Weights of a small transformer language model: vocabulary 10838, 23.9M parameters.
MLP neurons of a small language model. Each row is named by its layer, matrix (down: output weights) and neuron, and shows model dimensions 96-287. Each number is 128 + 32 x the weight over its row's rms, rounded and kept within 0 to 255. Numbers have three digits each.
Before each neuron's rows, "fires before" lists the tokens most often just after its 100 highest values on Wikipedia text that the model never trained on.

fires before: ", "
L6.down745:192096135090104156121075088112155127109097150079149145163137161175117158138135157111114031098096142105083147155128130066161136102175141173091080103100140123111119165123106159117163118121186111092121154139165133156176194117122094088132146104168168081151172104118101132112108176095056151135152146088162171121224164146098134144153092085146089110160107099107147097082082116103204131100119075114176145120138087145122137108088143116115154150128135099170082104184109179105116165136112179144115118185077126102136156142194059128113119142155123124097116083128124135151140118129120186113

fires before: "\n", ": ", ":"
L7.down662:179101130118113125153151124124120124094109135127146145149128175132209103079136149135092164109105138143147095149165125115174121069171092101166146149153173134088130127134127069139150122126153162125135076160143071206131126127091160140117062184078152051156158198109081079077151118128125153130117105133167051133127187120101125174142142160117112152111124079181110203172109149141058117113111190183111095100147104103170158126103121079112126083168116139133087137143102167112155154069131116121201148157135128172128109109159174092063082090120116052139089139108121128107107114098124124174

fires before: "\n", "°", "\n\n"
L4.down266:055155163179107170076085094125134126098148146136134145097109167065150150113094069062072051124124126119100167134085132138166128123058118117062149141174137091111167156138114181142155111073112110155107161087124149131113135103137148139144114143183168123140125127132148120113148099095114104179085168153116135145165085149071094115174144161135134107120152159137140179092118150149162098132147144114167037119114137192145114140076153132088125154147162136141118172150089104179124111156055232088108126108130109070157144144182207144116116133191121133129113158108110140163106143164129110147

fires before: "\n", "==", " ==", " and", "\n\n"
L4.down1324:169170110119105160162223121148129132149138131124155101150136115129042069129138104174118148115099175154182144174114113160126083127141123133203136147140151157143149118119107203115105132152162098141112131108088133160138115139064128092147112108182159067078119158080117147142117124132162111146078161155107170135110140062135153102112138168143082147127137110113112101093101165149080116134161123156058136130086094097134097093132146061191091164138175148140100133146169083112128125115134086080092144184157095120132210111109092138092198157080141056129169140094078139106162102068137134114

fires before: " ", "2", "0", "1", "| ", "|"
L6.down44:152155170204116125142089183133174112178140139123131122125142155138142116118120163129157109153118071149114107071094116093146096133107125118159123103129086141134162178126191132155121160137111121133074153115151183157105137119082165116100129158168068109135156127180086180150136120124144112170143129146079171148174122136113200172103155116112108138165103101085105155123110121110160135122132166092135068084098107113121146148118139119135116118092136118069118065119125149104132095125082179151119086123114057112115162092036097063120140130091141103122138119159143123100094184078110089115

fires before: "1", "\n\n", "2", "\n"
L7.down728:125105144119130172138179130128104137135166133137160091093155118077072156148117136101160193149145164182179178185124123128066110098167167113145124145115127135146118187130128127179123220104111130104066136150167120113189068189103162123111112126125101104052060102130110112164176153114123165113074174135082114129105084164133171114122130092104110085161139137110098068147161066135084121089183124150123117129134101138151167130137097100146129073189095110162139132196158133093103090121114103138177136147141172137095098105124126128100192129182082119145128126119125105055101105097128133135

fires before: "\n", " |", ".", "\n\n", "|"
L6.down1286:143073118124108180120093092105154091085127127179094155099077126162128175147088086144159110106198135146131176107068144136129177094116141176150133168141163123105147092110143149175120191125153163161153171150038113125106131091091116177127120135116147180112122141091164115124123143158170130133116119143115138079137131103116080156144157134161070071156130101119092146108134097120124130197153128166152080083061142150106155130125117152123068118144076074090149158164060146124077180136123113104124125111122119118171156119087149171084118119160081119121091177153083149149125166115152142132

fires before: "\n", " |", "\n\n"
L6.down694:078172131117088122122115027132147122145145143152168132120145175165121080132106108115174110130146130120181142082133114103117137104122133170176091146139124129149149154139169155125091182147079086136132199117030122100122209140082127138086080151103148152124107138111137163221116136162183154096185119096136145138130168116090122150156155163146129139170204082096157156129098160093149128115137104148156122127117144170085143135084085133130136171089119132147203151155143120125121138150153086149075156084104132116178169088135148186107157092165125091167105115125072126175137175100092109106

fires before: "\n", "\n\n"
L7.down1308:153171117117082119115110115174196141129091139140097119170106141106166129135146157127139136115174096179087128073096097153140192156164100092150189104123134139129140101139132132183100180162090122165118123123119136115096156137114116143133079119075137081124170077118163130064153116110083144145152147147106099141152166140147129192077126188107084105110139145128089147101072174102047172112175120163114098127098100142075105153089111131223108139128155143099135169125159135168143084093085145144109145168165123166106137105106159194145145136157093104139068192088138114101151135070159114172

fires before: ", ", " "
L4.down1383:132119123114113127166091105133152132148132095162082159153134097097079157122119152142123087123117125117103141094145106064143076079097127091142177142179100177138164165109191179100112122139104187075129165092103150118103173160193106065191119129137114123147139152095126109125157106137103146111194140167170174156117129119092112123089121126173128131141169061135137101091130097110081066123165128105081138147112125139109123138139092127120142160126087088126065124147158130158101140125146073084093145163051108156158092147131113114107099122131151140119166125107203191115111197151127103213

fires before: "–", ").", ":", "0", ")"
L7.down169:156159112138112127131141180077085125074075103111124160089158108155100167114186060125117203127141122143129100090166120143139142084129138123120108090105135106106106137075130135146127138145128102096146137143170115135113143124121124156142153179072095160074141122153170181106118210155109110076111164143095132074135092135136111121090135090093131145146103137149112140164172140119124087127099087064096132130095129089091072115094107107145125175023166135116138112134083119165128086141096090149158100109145097117118182195124082087073178188163157101161122189126113142132141158101139108086

fires before: "\"", "\".", "\" (", "\",", "==="
L7.down1295:167132175104124161099163104162134073100103143142109113126106123152179106088195151157094121119111104114118182102123133082072092094142149133162154124075146177135101092130136100111139122136114115135122151155186116142084185127182136121123107123118111208169114075199105117141156173086069085102131053140066121119184131035158160161091196158172149137092124207088081102109092142167140146184142127129141187153078147146138106076172160148139076151145089101174109192105152132101148152141129142118143124119102092144146104136135188137097086100141173133073178133161156049134108086123142088113

fires before: " |", "\n", ".", ","
L6.down1104:115117105138124157127130115118063141154161102136142098143103104127158158210133112117129135124107189165182112093070169133182155141082100110167107122147144065157141160127142129125161122151100153127122192158115127152188117093132122149096124131121116076152100140131157126103072097139154169151180152085170176145161120127104067111167160145109165137147204099119127115140133130162092174089144154152137060116100148109109050077054174152072111153125137118139219144122125185146125116117220132142198116106155108094118122160155163182099171145146108067095157116152138139124156092137053148131

fires before: ".", "\n", "\n\n", ") | "
L6.down168:064154127089074155146171146160089112091180140163154121210121148168134130140151141108109156112107128088076121149124109156136140154127112122165095162152135089141088142166084112145126129092107088124135147107175049109150151062128094150106058103151130090147186129124149121136155093162087092152081138147160100193136104144098058140132129178122151129108163088145123153098129160114104170129136097149102179111069146140105115125098144084105155127122150141169089116125073102152143149134089152087153110129154166238202121111066146173127135130143156113122129193114091081103111118155134119124

fires before: "0", "1", "–", "2", "\n"
L6.down322:152150109122097138119147179102109123075033213066131157071150136114131086106118140093091121075151146127208139172141113182108113139141138113039100186106115094139108109117158098143138185133189125125072186103140069153119136250143139131119111111110142146087173069076142144147167087061102120143144104062100157233118142100128116118115126125092114153129116143084045148104154150102108152110131103102077121137075147175149115142076151168126099159145037101163130141141191104084098101127105159114144126099168161118129147079107167133116108188135155131121155118085077162109145119137129156084

fires before: "1", "\n\n", "2", " ==", " "
L7.down343:086120156094150116091102151104099117153136122111084132096122113104151095162111124145181181117177149110136168136113121177135089118066131148123169121195083189056174141149125133101156189139168091132117096185171094131128127112151134152120135125083171142136155107085127153156090090103093132134125122138143149121102112094171121137136118096076165114163183110144126061161160175129162076089102120078090103123144106123107131145091137134133113132106062121122149206146187193146132139200076129104135117090153082120146181112087164083185179137161182087142154134156139113099124146116139162076

fires before: "=", "\n\n", "Other"
L7.down1346:134086170086173115148169036169118064108104108155135075117118100149089116117125127119149182121153179093137119083085107173167145090110149142148130116104194178104128123144148132122112179105180121161094119165129082108156119149077150148104122124148092131118088157100126128132096147194110105084098150134151076073108147110122151090099144204116162120146164083136143173109151118099059113148132145086101158100169115149083154087111151141102116101113162141132152118193121160111123119152042116140162177153100138088144109165093121146088165112124057088129124152105145137124114101134082126099

fires before: "\n", "\n\n"
L4.down1461:101097164144150166108178161114217121160158092077099088107150112141103114161158170130082128144103061140184122146083118145099090156105086166139166098127131116170115139182189067139162088102155104098061163117138124070139147119103173065130177109128205109146144092082148156133146105106166081171100152121166107158159153110150092179181145125152112143084146124139143130135112077150108080142169063119098142133087142035133143138110105037104126172180159119139065106086165136085157146136128055129119156074100202171105124163121133104159117123121139089116133171137127152140177174159133200158

fires before: "0", "1", "2", "3", "6"
L6.down1032:125090180081107129139125174172046131134083114168112124075155078137110125161156092121139138129149085126153105115077136114154118119130141129131116147075177153102115111117129153188125165155111130127143136190152125094146151191120134136113113192166129141102087147133107178111113197165133078092151124122129181116196151142178134174152122128119139136170136091117163096121121166140117103053155086152161158154115126084123170151089135092068123109101143111060125151110141186117098134146171161143136140096077138109051103126115133127131114172123171116113096126142127119139092167091144131148

fires before: ", ", "."
L7.down742:104165115107122129099132114120137154180142109105119090131112069193079157155136173131074122151150075162142166149165107101090110146155145090158151120208135107120204117120072097143133148098175198079117104093084160097190088192175071135141136180141156103131120108080100173144095117165134139124157084177145129082144163140171095083168139062153131147187113140136178106118137120056093132168128120079133122101163128073158126163146166122124152116145082114097069115108097128106129109124102130069120056157127157108105125133119155078154130144125135140157161105195132172154097114142130089123

fires before: "1", "2"
L4.down1414:079106163097126147124133120086139128130133150083126153121127118122116108107047124118181118117121147111110139135136142166053134088100099061159162164122072078122094131087242127151115079129151131117124118146174100144086185102158109119089135123189131078085077117081110165132074111123176165192148171112145090111141147116100105153196151094120085156150160082167129093141118106149132098156151132156097115130063114138083160104113095118104069122141097115106163106117154150119111050134158122104179141157123118146149114174104108097188125107101108127140144117137117226118084132153115093242

fires before: "1", "2"
L6.down1224:125178079124102193121195109145123108083127122101097123149096112113108095086142144161150140095156029109124130169106151093131191147116117131145179113139113111145049090145081139148096119126126091131096135133168113092125181176080130121111191169074097154090059104197142135140149092150068123158126125126145114147125136111149119180183136108125122107057119091069157084134157147142156122139152075200146158054110105144149168158119100144095101163125136148122108143143177140163116161111095139091140124086094160087137133160126120156167136210096106165124119141157099056150137136135133153216

fires before: "\n\n", "\n", " | ", ")"
L5.down981:119067120145140157147126132153115105126187118142136100045121177126102152138108153145141157163133143139188145116087143173099137106110127121136145125074178099150079019140133179109140108137178118080132107110067145096119125147136132129188173115165154106118113165115134144131057181121167076121102101114114183163174129119132109118116114142118066161150111183121105121124125148118096157133137102080141151093066127125160122120099154143085162158139106123136154137111146134137085137200155114124139100221098180130117070107044143148111125126116094131061067101169112111121168080154124131181

fires before: "–", ".", "\n\n", ")", ");", ", the"
L7.down34:156130127152175160099178093097154055157155168110123130167123108144094090150177147145133110109105154128137142076097078156145089064113125176116169113163084089129139143104150119064110087093142135101137094092188109079202077108166153147105145117160167108118125092063164164158106157191103129109185124165049100173144072080117127118140151129125130154185096166157141093134169098127129106116174105108109130121092116148169106138132145163145119144026124105078190131139134160111129156138188105150113134132091104153161158096141103119154176099156161111211120151108148141115037109091115188041

fires before: " to ", "–", " and "
L6.down177:194073147166088131149170084140136097123146149064062164132147095151061102106152125111100152140109128150136160162146133093208066128144142164131111166134086086073109174140177131111160110154160101083094118143126149146133163116125135116116133198078039089157145152075075158163150117146133136119181138080116166171142137137164150088132155113145127163170121172113109163168160060161100108144134136129151130144127074156140107132151161075128125142078137115108180176131170122077106153148075122109138171143145137122110140137108171136138088144134189071138109175138117160131113157121144087092

fires before: "\n", " |", " | ", " | .", "% |"
L6.down531:119119192106110181162204078121113109068099154161093141106123115232093120073140143093118112187076109142135175128109141113129130154122164159142124156107168173195102093121059087119090155141128179148140150195174086128093133126136124102107130148048092139130133158127098170152108085132169096157117121130136136101208128122138099164170127125146133112153153126076132140151065124137058097097169120121129111123097173087119160159117070185072069139107099072085181164151093136088164112115109153128129165119069169072107155138156136096095163092159133115144093164127122094162079164138068124127

fires before: "1", "2", "ensis"
L7.down855:085090143050118104162082167129163126126101115159120112097133113107100101114159132179118149102116108135172159137104188194137108089101116138089073158106178124113107136107125125091137085060136141178105125155146125106128128151117116114080128164157152090176142120140112175156132126075129139109088133140097176165174212137123117145122145119236166132078133109104112120103124081102065087169148159130171104129087075095083131207139133175092112167156088100100152118131192087160098135116083108130109196142182109086076119187130105110187114157093156114132095089116185140125103177135116168092

fires before: "\n\n", " The", " She", " It", " He"
L7.down1398:100119122135137089167153138143131105118134083145158171138111153101120087135128129118114083112146160145115138193088108115103165133053144106158115147158162145152127159157078149117140159076140145138146230106136068141134164157117101177185169140134123111084161122093136090178136091072105184138127142194146143105144150148093108103128149121142148141128068129090088163102149105151157172152195125117136094158157150150170097063096146148129098095143113104093139117108133130086193151096131107103082177184081159156169150123113179171136095111148189161064151119140096175167181172056119131125